{"n_layer": 10, "d_model": 512, "n_head": 8, "n_kv_head": 4, "head_dim": 64, "d_mlp": 1344, "vocab_size": 51679, "activation": "swiglu", "norm": "rmsnorm", "norm_place": "pre", "norm_eps": 1e-05, "positions": "rope", "rope_base": 10000.0, "rope_fraction": 1.0, "qk_norm": false, "attn_scale": 0.125, "bias": "qkv", "tie_embeddings": true, "parallel_block": false, "init": "normal", "init_std_qkv": 0.0158, "init_std_o": 0.0, "init_std_up": 0.0158, "init_std_down": 0.0, "optimizer": "cautious_adamw", "lr": 0.000841, "lr_mult_qkv": 0.5, "beta1": 0.9, "beta2": 0.95, "lr_head": 0.00464, "grad_clip": 1.0, "warmup_steps": 202, "schedule": "wsd", "decay_fraction": 0.94, "decay_shape": "square", "final_lr_fraction": 0.0, "batch_tokens": 131072, "seq_len": 1024, "doc_mask": true, "train_tokens": 1064000000, "steps": 8118, "dataset": "wikipedia_en"}
MLP neurons of a small language model. Each row is named by its layer, matrix (gate and up: input weights; down: output weights) and neuron, and shows model dimensions 234-329. Each number is 128 + 32 x the weight over its row's rms, rounded and kept within 0 to 255. A neuron's up and down rows have the sign that makes its largest values positive.
A block is one neuron, or neurons of one layer that tend to fire together. Before each block is what it responds to, as a language model described it from the Wikipedia text at the highest values.

Responds to: Short word-initial pieces that begin a longer word split into tokens, especially am- and ad- (am|assed, am|nesty, ad|justable) and capitals (D|addy, Am|trak, Ek|aterinburg), plus some title words like Senator and Deputy.
L7.gate1301 [ 72  62 131 148 126 128 112 182 175 200 132 100  65  63  73 158 180 118 142  67 141  98 129  92 144 140 124 122  80  73 158 112 126  89 137 106  79  99  71 110 169 162 139 114 114  74 103 152 114 142 160 149 136 124 106 174 116 100 158  92 111 132  83  93 132  93 140 128 124 130 150 108  86 141 156 126  84 107 157 108 165 173 138 128 162 168  51 105 160 194 189 129 116 130  73  64]
L7.up1301 [106 115 204 174 175 207 146 103  76 101 130 132 131 103  97 147  63 109 158  96 135 167 119 110  99 128 115 116 137 174 168  49 107 143 138 117 102 108 154 135 137 110  80 190 138 115 152 146 162 137 129  60 120  69 112 151 131  87 113 185 152 122 133 111 132 104  90 158  94 109  89 135 143 133  60 119 120 117  80  84 158 129 140 122 160 154  90 105 125 143 100 125 148 215 179 115]
L7.down1301 [138 140 117 116 204 170 163 138  82 168 129 114 133  83 148 120 104 104 131 158 154 112  49 148 131 128 140 129 171  77 137  95 167  86 114 101  92 179 140 161 148 155 132 122 171 172 141 159  90 124 147 133 143 168 116 115 131  98 156 165 114 112 117 139 130  75 103 149 116 143  95 180 153 138 136 121 147 146 139 110 142 116 174  97 112  94 166 141 147 146  86 142 133 157 213 111]

Responds to: Scope or group modifiers that begin names and noun phrases, mostly National, International, American, European, World, with weaker hits on group, list, individual.
L3.gate494 [162 143 113 133 171 144 177 124  86 168  70 172 118 143 176 123 142 118 149 150 110 167  87 148  42 146 170 150 151 131 159  76 153 111 163  61 115 128 173 158  80 147 125  95 106 148 138 144 126 197 115 104 148 147  65 169 116 162 129 160 163 189 130 147 188 138  89 164 160 128  68 166 185 146 123 126  92 114 166 141  98 162 150 150 120 114 118 101 153 135  62 154 111 109 118 114]
L3.up494 [109 128 118 200 130 149 105 115 100 119 190 111  90 100 133 142 157 109 117  94 129 124 109 126 143 136 133 165 184  98 128 118 106  97 141 136 111 170 146  91 113 175  99 104 104 160  90 183  98 128 140 145 104 126 187 109 120 151 124 143 100 120  57 109 139 152 180 149  68 101 134 118  81 105 118 134 198 133 128 119 151 141 129 101 146  93  78  84 111 191  91 133 101 178  73 136]
L3.down494 [111 178 186  71 158 124 121 136 102 113 112 173  83 105 150 110 151 122  88 177  96 159 129 123  97 168 108 116  96 139 107 120 116 122 150 145 109 109  92 123 142 170 118 136 145 113 169 111  79 137 149 111  43 103 148 123 145 112 175  98 140 171 183 101 155 104  90 161  89  99 107  75  82 120  94 180 150 142 168  99 116 180 116 160  95 125 175 164 169 105  82  81 118 109 151  71]
L3.gate656 [164 109 154  90 167  86 101 154 107 119  93 138  60  83  90 105 120 102  94 152 147 147 130 136 140 215 141  87 153 125 155 144 118 103 163  95 149 120 101 194 148 117 111 100 128  81 142 101 131 134 175  87  68 157 186 137  87 101 103 156  51 119 146 128 182 187 128 124 180 149  83  91 153 150  95  87 147 138  88 121 157 179 204 133 113 150 125 138 137  71 116 122 135 151 122 140]
L3.up656 [ 58  79 149 156 129 105 162 126 146  84 133 120 114 148 115 147  99 137 145 144  86 105 148 127 181 141 121 145 149 214 113 110  96 132 163  87  78 166 157 167 122 213 155 124 116 125 115 130  61 134 143 133 151 192 106 124 139 151 131 137  98 128 122 125 105 120 104 144  43 147 120 129 125 155 149 172 138 115 113  67 166 114 120 152 140 165 113  71  70 103 195 126 182 129 131 115]
L3.down656 [103 132 112 189 100 170 194 106  41 136  64 120 106 106 141  96 130 163 152 122  92  78  97  46 121  89 101  90 149 103 132 113 168 159 118 147 105 195 123 110 133 151 163  96  89 126  92 197  89 124 123 109 173 112 115 105 129 119 154 200 139 110 118  89  78  93 158  83 136 146  97 100  73  96 136 102 144 103 147 125 138 101 125  97 112 148 128 167 111 120  99 121 146 122 119 147]
L3.gate817 [186 103 128 119 172  65 110 116 138 109 147 181  68 132 130 149 133 114 136  88 140 120 198 155 119 149 197 123 129 138 164 109 107 162 128  72 127 152 147 104 166  98 130 206 208 150 132 173 149 153 154 151  71 160 164 106 135 146  58 143 174 115 121  99 145  96 118  75 154 158 104 129 113 129 135 139  75  90 182 121 122 150 107 132  94 100  57  85  86 188  96 106 112 160 131 206]
L3.up817 [152 128 139 143 202 127 141  78  88 137  86  92 102 123 152 155  70 119 119  89 158 130 160 150 140  86 114 133 172 148 128 170 161 109 133 179 149 119 135 137 151 114  96 144  83 106  76 133 105 173 170  79 100 152  80 124 108 118 103  50 139 152 146  89 153 136 117 136 145 163 132 132 188  61 102 137 118 180 170  99 195 138 172 103 128 117 108 110 155 153 108  98 125 120  83  91]
L3.down817 [137 132 122 134  99 129 122 135 153 155 110  96 101 175 129 169 155 151 105 154 149 159 156 134  95 190 171 152 126  61 112 111 136 171 174 116  81 117  78 117 149 124 129  97 136 141 140 143 111 134 134 138 137  87 168 139 130 131  54 137 138  92 155 192  98  94  96 137 137 114 112 140  79 151 162 145 102  78  88 108 130 154 124 168 120 129 145 196  99 164 183 129 126 118 119 147]
L3.gate884 [169 110 106 204 162 131 155 100 117 151 121  94 124  76  84 164 167 130 154 112 136 109 137  72 127 135 132 144 135 111  84 154 121 154 132 122  80 123 127 145 116 110 129  78 150  77 156 156  95 134 185  59 108 129 132 119 164 147 121 132 114 171 154 119 123 102 188 143 169 182 112 109  54  90 133 126 169 113 213 142 129 137 155 151 176  82 147 119  93 144 128 128 132 154 114 117]
L3.up884 [139  87 130 160 157 155 121 130 101 130 113 113 153 125 102 144 148 161 127  88 157 133 105 117 179 148 113 170 115 139 143 147 158 148 123 161 127 133 152  95 110 155  98 165 131 159 112 142 103 135 146 137  90 148  92 152 105 151 138 143 121  74 145  94 132  94 122 167 118 162 127 112 138 117 177 122 132 130 127  60 183 129  95 168  76 140 126 171 166  86 191 194 131 157 105 160]
L3.down884 [145  95 160 116  86  92 130 104 108 100 137 180 132 143 199 118 149 101 123 103  72 191 148 137 149 200 120  79 113  96 162 131 140 177 130 111  88 100 181 107 160 154 186 132  97  87 118 132  96 106 165 120 148 116 107 141 134  92 109 164 125 150 122 110 140 117  82 136 117  98  83 103  99 144 153 136 139 106 112 172 151 122 105 127 114 129 124 173 170 138  81  72 147 116 109 171]

Responds to: Subword pieces inside proper nouns, mostly a final or inner "y" in names and places (Ivy, Rudy, Kenyatta, Emery, Burgundy), plus other name fragments.
L3.gate347 [125 174 122 177 123  62 130 174 136 138 135 130 201  92  79 161 118  97 126 174 127 157  88 135  80 125 148 131 153 105 119 134  54 155 122 108 164 143 156  85 144 125 108  66 140 105 149 104 150 140  64 133 125 101 184 157  98 171  91 196 114 100 114 110 161  75 168 163 129 175 178 137 108 135 113  87 148 134 132 167 148 195 149 136 116 141 164 148 101 138 156 137 134  85 148 107]
L3.up347 [115 185 181 155 172 101 151 124 140  96  79 117 113  58 110 101 141  77  88 154 177 140 174 123 141  82 126 182 106 146  85 122 173 153 110 131 103 101 157 115 154 121 171 119 178 135 135  79 105 119 125 158 147 123 108 121 148 122 154 200 176  90 158 183  92 150 169 166  68 152 166  97 153 101 105 157 207  91 117 142 142 135 115 171 153 142 114 151  76 106 163 150 137  93 140 137]
L3.down347 [140 125 118 103 155 141 134 110 118 139 173 119 137 109 150 181  87 143  99 124  44 119  96 135  84 106 144  87  81 218 108 149 109 197 116 106 109 145 184 171 122 131 125 103 180  29 182 160 152 132 156 183 118 135 180 121 120 100  65 104 116  85 121 139 145 152 109  81 115 205 195 108  77 143 137  79 182 132 122 145 178 147 127  95 128 136 137 108 181  78 162 114 144 112 119 154]
L3.gate558 [134 135  88 146 183 165 130 176 113  99 153 179 114 149 153 192 134 150 127 109 166 130 103 147 173 118 124  95 142  74 141 122 146  79 184  95  97 124 114 108  96  78 133 131 115 147 116 166 194 161  92  77 102 135  93 119 119 127 134  83  63 124 141 155 132  82 141 128 131 126 151 135  73 173 117 120 144 129 141  71 164 158 116  77 162 160  94 161 143  83 141  87 133  95 133 146]
L3.up558 [136 214 140 149 124 151  87 121  74  69  88 126 103  78 110 127 180 132 124 173 152 175 140 191  92 136  88 130 118 113 177  96  86 143 148  94 174 139 147 151 111 127  96  79  99 169 148 112 117 138 124 141 108 126 166 113  93 141 121 198 134  78 150 111 139 112 100 181 111 191 138 104 123 125  87 145 162 135 115 170 111 135 115 139 107 121 126  86 186  71  72 165 162 119 125 111]
L3.down558 [ 90 187 148 186  98 150 102 104 111 100 141 141 163 156 118 147 182 139 142 129 148 147 129 174 151 195 106 120  98 197  70  86 114 103 173 165 123 124 175 107 121 129 112 111 178  88  94 106 122 133 183 133 191 145  97 110 138 187 100  44 127 143 146 121 162 160  80 157 178 151 161  92 164 179  84 172 128 128 121 157 140 165 109 113 123 144 139  94 162  74 123 163 115 149 170 166]
L3.gate574 [115 118 151 125 102 135 163 132 158 104 157 153  59 148 107 153 117 138 112 176 112  73 146 157 116  83 133  75 129 163  80 165 156 178 169 114 131  81  96 121 119 154 123 157 145 138 126 154  98 106 124 110 106 189 135 143 116 121 125 113  96  73 112 187 142 133  57 183 110 180  89  89 102  92 129 108 153 128 100 112 151 124 172  79  72 128 131  60 107 103 162 209 144 128 109 133]
L3.up574 [145  78 160 178 153 125 107 106 123  95 109 133 115 137 119 139 161 106  62 145 145  92 152  66 126 149 159  55  57 138 147 137 130 156 108 124 129 161 150 160 153 151 136 125 102 201  72 111 157 134  99  61 134 158 119 155 161 120 142 102 124  87  94 105 139 153 136 163  92 143 100  97 114 161 161 151  97 136 117 146 122 163 118  92 173 110 143  85 121 141 191  79  97 191 136 174]
L3.down574 [151 141 117 140  65 187 144 112 135 159 131 169  44 200 155 189 112 121 123 176 111 118  98 135 112 136 115 138  92 116 147 132  91 142 165 135 107 116  77 164 110  89 117 162 178  63 139 158 144  69  88 150 159 154 151 121 149 112 141  72 107 134 118 165 110 159  83  78 116 110  99 179 112 105 120  87 159 134 128 155 130 114 164 150 159 173  96  98  69 142 139  96 160 133 130  55]
L3.gate632 [ 92 131 145 124 137  82 116 132  95 128 125 133 178 110 111 148 111 208 177 133 137 135 133 121 129 101 151 108  71 103 168 115  88 118 133 132  66 113 104 169 156 117 136 127  79 118 181 134 158 111 127 105 143 115 140  87  97  82 153  97 103  83 228 132 128 115 117 134 130 100 166  74 125 135 117 111  87 119 131 143 172 105 166 105 133  63 113  99 128  93 123 168 125 187 135 131]
L3.up632 [107 113 118 130 130 118  89  99 163  98 112 127  81 113 117 121 101 145  61  79 160 108 175  60 107 147 132 103  56 124 109 137 119 150  80 122  88 148 168 144  95 138 125  56  82 160 127 137 157 170 102 145 120 100 125  94 118 173 145 179 138 143 139  81  43 111 140 154  90  68 148  87 122  54 171 196 145 103 141 121 122 145 125 145 172 115 172 125 157  72 139 142 128  65 104  75]
L3.down632 [129 132 134 186 140 181 162 145 123 158 101 157 143 107 131 137 149 163 138 139  83 141 141 141 138  84 113 151  78 137 150 142 116 114  99  85 113 127 106 112 141 143 108 133  75  79 152  96 111 109  95 123 119  84 111  98 160 109 194 135 121 176 156 139  97 107 114 146 136  76 178 156 132 157 149 110 101 111 166 155 109 159 132  95 156 140 181 183  92  96 149 133 150 107 102  77]

Responds to: Words naming geographic or institutional scope, often after "the", such as world, global, national, international, European, realm, Americas; also capital D opening a name (Dion, Daggers).
L2.gate974 [140 105 163 130 162 141 172 180 116 138  89 156 189 111 165 140 142 150 140 116 124 165 117  66 124 144 148 100  98 190 138 153  76  61 190  49  87 183 145 129 102  99 115 122 140  79 152 180 156 104 166 153 107 143 152 165 107 139 162 155 125 138 136 180 143 126 132  49 198 109 139 126 137 113 200 124 103 128 111  89 147 137 136  92 111 113 118 155 161 103 147 139 136 118 151 106]
L2.up974 [120  62  96 104 189 100 151  95 111 107  72 130 153 114 129 128 122 156 141 131 104 140 133 113 122 156 155 155 120  84 110  70 151 185 165 134 137 117 132 104 129 153 137 102 116 148 132  79 191 118 113 140 124 111  99 165 121 130 102  88 108 130 119 150 141  71  68 140  67 125 163 129  51  95 117 134 101 130 100 169 176 131 102  82  94 100 165 125 110 137  81 200 140 141 106 146]
L2.down974 [ 98 128 163 173 143 136 109 105 104  86 100  93  90 108  89 123 128 143  81  94 151 157 178 142 116 116 107 151 147 182 136  88 174 182  76 124 115 147 115 158 145 203 108 101 174 113 115 107  40 129 131 183  57 104 114 142 150 197 102 194 132  67 132 128 125  93  63 131 139 109 138 110 121 112 150 126 112 118 148 155  96 139 108 112 152 145 144 115 105  94 120 123  96 127 109 118]
L2.gate983 [175 121 150 131  80  54 153 140  66 119 161 114 131 190  68 157 102  81 153  91  63 108 157 133 115  99 160 167 154  42 139 188 132 148 183 103 154 204 126 140  52 125 112  69 107 162 184 188 121 127 159 115 117 146 124 124 131 126 134 202  87 102  92 167 187 131 164  88 127 135 126 105 142 165 180 132  96 168 112 160 139  30 128 136 181 157 156  98 128 126 123 140 124 131 135 119]
L2.up983 [160  92 120 116 175  84 143 191  98 121  95  95 188 131 115 167 108 122 188 109  97 179 206 155 121 124 180 123 126 177 109 127 119 131 187 142 127 170 106 128  75 105 155 145 197  95 143 160 131 141 187 174 178 158 109 176 107 246 101 102 101 121 113 140 116 106 159  87 190 120  78 172  94 145 153 116  87 149 136 131 145 121  92 151 153 123 133  80  84 159 161 114 130 115  95 121]
L2.down983 [ 97  72 139 104  94  67 116 130 189 152 133 126 103  89 159 126 128 157 151 186  95 138 145  96 138 162 174  72 188 135 129  89 134 134 156 108 152  91 114 131 141 173  92 123 113  35 163 180  87  97 100 162  86 175 134 173  42  59 128  77 164  98 141 123 153 131  58 128 128  36 127 155 125  91 173  96 111 104 135 125 183 114 141 142  62 112 149 166 159 145 155 116 159 169  98 131]
L2.gate1270 [132 157  77 171 111 128 123 110 103 135 124 209 180 142 135 149  58 141 137  74 150  80 197  67 133 167 135 100 145 150  98 138  71 126 168 144  82 120 154 138 201 139 187  97 128 143 156 128 106 165 150 175  97 156 150 153 143 112  93 112 103 139  83 115 113 136 113 136 134 116 172 130 106  71  70 135 100 112 118 152 152 142 143 144 115 133 158 142 139 166  64 109 140 159  89 130]
L2.up1270 [161 159 119 121 102 104 109 148  54 128 109 120 111 182 127 168 149 169 187 173 131 113 178 113 148 120 113  59 109 114 163 109 128 125 143 157 100 141 126 132 102 198 129 101 121 105 146 113 105 123 156 175 122 127 124 119 137  86 132  86 117 146  98  96 110 104  67 155 108  87 136 134  90 124 147 147  95 125 104  95 167  94 102 125 120 103  37 146 129 157 148  92 100 130 156 113]
L2.down1270 [103  96 142 153 134 177 128 220 130 128  92 155 129 158  90 129  97 150 112 140 182 102 121  51 172 101  90  49 125 130 109 125  86 120 156  67  45 138  95 141 157 122 160 115 192 100 170 155 138 110 157 161  72 159  85 168  82 121 143 140 148 129  88 175 104 124  71 143 135  97 137 166 141 129  99 167  74 137 147  80 155 116  94  64  81 148 151  62  95 135  97 113 127 144 110 122]
L2.gate1312 [131 136 157 154 154 111 184 127  79 101  99 181 109  95 128 205  79 126 141 120 128  85 122 115 186 127 166 153 114 132 194 155 125 125 129 124 119 161 117  92 129 145 113 101 112  57 132  67  71 184 127  97 139 141 116  87 131 139 162 186 118 127 119 154 141 179 160 103 152  85  95 115 126 203 111 118 137 129 144 120 155 149  47  69 147 106 141  78 169 126 123  98 116  46 107 152]
L2.up1312 [145 120 133 111 119 121  68  84 112 117 181 188 162 117 122 180 119 130 150 132 146 133 190  82 190 112 163 146 138 139 168 140  95 109 115 106 122 109 118 111 120 129 138 131 145  91 193  77 170 113 126 141 121 135 127 122 117 139 105  61 133 176 171 100  71 118 117 133  94 105 141 156  83 146 125 129 102 114 144 121 115 145  52 123 129 144 103 134  90 208 142 178 144 210 155 132]
L2.down1312 [ 76  94  81 137 130  93 124 201 139 141 129 136 161 172 135 135 124 105 170 127 139 156 128 168 146 148 144  74 159 171 123 123 149  99  96  87 122  82 128 103 152 105 136  62 164 135 131 161  57 129 102 160 204  90 144 187 109 141 110 128 110  90 130 107  86  99 119 122 160 149 138 121 110 110 170 119 137 119 146 157  99 183 172 101 123 132 159 198  44 115 136  80  84 217 103  60]

Responds to: Short word-ending pieces completing a split word, mostly final -y in names and adjectives (Noddy, Sumy, Rainy), also plural possessive apostrophes (critics', Nations').
L2.gate396 [ 98 126 137 138 188 171 165 117  86 182 139 197  80 135 163 101 102  92 118 133 105 129 111 163  79 114 126 101 155 112 110 141  97 123 128 100  95 116 128 138  97 122 137 109 129  56  75  79 136 114 136  98 146 114 115 102 127 124  89 112 179 175 122 112 106 155 172  82  94  54 171  82 211 148 132 101  95 106 112 138 144 147 154  71 180 101 156 102 159 171 130  72 143 164  85 162]
L2.up396 [ 39 100 123  85 173  90 139 146 133 171 147  75 113  61 112 126 160 118 133 144 119 134  57 179 119 108 122 131 138 135 178 118  96 154 117 136 135 104 112 140 207 142 201 143 121 126 169 103  90 138 117  77  98 138 160 108  89 151 108 144 126 146 134 149  93  52 159 103 132  76 152 131  91 152 140  78  95 102 149  80 139 173 141 160 115 125 123 114 159 146  61 119 163 169 131  88]
L2.down396 [144 158 189 112  91 159 132 159 103 119 108 147 163  99 236 156 111  85 158 156  30  94 123 154 107 141 123 154  79  76 167 113 167 128  90 116 109 171 142 100 121 101  84 120 174 138 155 155 147 168 129  68 160 139 112 127 141 121 138 145 107 165 147 125 111 167 135 145  92 183 105 150  97  77 188 191 151  88 159 106 112 153 128 187 170  88 150 138 124 137 153 129  79 144 147  48]
L2.gate947 [126 149 117  99 132 125 128 146 172  94 134 166 180 141 137  93 103 153 126 124  94  72 141 112  78  49  92 129 187 183 127 129 114  99 132 129 138 137 111 120 111 162  64 135 129 171 139 192 131  91 123 154 160 165 136 146 133 139 107 124 157 104 130 123 155 127 125 158 106 197  99 138 148 128  85 105 137  90 128 107  92 147 141 135 117 158 150 137 116 152  86 157 158 148 142 150]
L2.up947 [114 131 123 133 103 142 159 150 104 144  81 159  69 113  74 106 135 140 163 124 139 140 105 191  62 108 115  29 139 101 155 128 158 146  99 105 116  94 151 177 137  87  86 108 147 169 144 154  84 163  77 124 148 151 124 135 171 161  94 151 120 132 135  91 128 119  96  97 145 173 138  34  92 150  45  71 128 110 126  95  68 204 118 116 127 113 137 166 112  71 160 109 121  98 110  73]
L2.down947 [132 150 108 102 151 138  69 182 107  80 114 140 148 121 133 115 148 110 108 142 100  93 102 147 144  83 148 147 163 116 112 142  38 129 143 145 123 142 162 147 154 189 109 160 144 145 182 186 146  98  81 101 180 152 176 119 133 115  77 113 110 149 118 156 138 123  90 181 155  98 163 100 160 128 132 183 132 121 153 124 119 112 111 110 127 141 160 153 135  99 135 138  99 120 158 125]
L2.gate957 [121 169 144 130 112 170  60 183 106 107 173 199 127 124 227 132  43  51  93 120 128 166 140 149  83 104 142  99  94  95 135 147 172 144 132 108  83  71 177  69 159 139  72 140  54 120 158 153 116  61 129 107  92  48 155 183 109  91 150 103 116 122 151  59 137 147 118 117 206 138 177 131 108 107 109 145 107 155 112 131 158 150 157 137 138 186 143  77 114  91  71 125 188 191 120 110]
L2.up957 [117  88 123 165 103 181 108  68 127 177  91 101 144 109 122 114 196 111  76 133  96 130 124 138  66 115 142 120 181 192 188 159 179  59  84  93  78 104 140 135 136 151 114 113 163 121 151 142 187 137  88 164 113 163 139 149  65 157  95  89  82 113 112 125 202 118 118 130 106 176 140 164 138  94 132 179 142  94 126  89  84 142 192 113 167 105 114 137 139 134 161 127 119 190 147  94]
L2.down957 [118 153  94 101 115  51 139 150 133  89 144 136 136 140  62 145  93 148  66 146 145 171 119 160 143 139 120  93  77 130  56 161 126 153  89 101 151 161 101  86 158 128 135 126 134 164 134 128  71 152 122 154 116 125 158 112 147 124 138 143 127 133 126 125  84 106 154 147  99 127 150  84 166 122 191 130 115 175 231  55 107 116 136 145 140 183 143 142  23 152 157  96 132 101 112 118]
L2.gate1308 [171 159 129 176 173 156 129 105  96 160 156 146 136 108 160 171 155 121  83 161 119 146 107 135 101 140 148 100  66  43 161 111 119 198 167 130 114 112 150 141 160 143 113 134  97 117 141 122  68 153 149 120 118 129 142 103 131 118 170 124  96 166 127 180 155 134 158 124  97  91 164 158 115 145 172  96 155 148 154 101  96 143 154 141 144 174 125  38 125 174 103 123 154  90 167 128]
L2.up1308 [170  95 138 198 114 133 136  95 152 174 146 166  58 124 158  75 147 115 127 118  99 136  99 131  75 124  79 109 177 118 207 150 130 132 190 174 148 120 157 168  51 134 122 107 123  74  61 120 130 152 132 119 134  60 152 141 172 122 130 143 173 119 114 105 117 141  62 130 132 158 183  74 102 184 144 169 196 152 174 122 135 148 172 140  89  81 141  97 160 150  98 103 149 154 147  89]
L2.down1308 [145 119 148 154  85 122 140 111 157  51 127  85 116 137 143 119 123 126 135 141 134 168 141 107 115 195 198 153 119 178 122 134 115 124  91 129 103  82  97 143 134 141 143 133 135 132  96 150 164  83  37 127 149 111 107  76 123 153 112 141  81 120 157 110 153  81  88 149 138 124 164 146  76 109 125 130 120 105 151  86  46 156  97 153 141 121 165 123 156 146 117  80 167 153 161 113]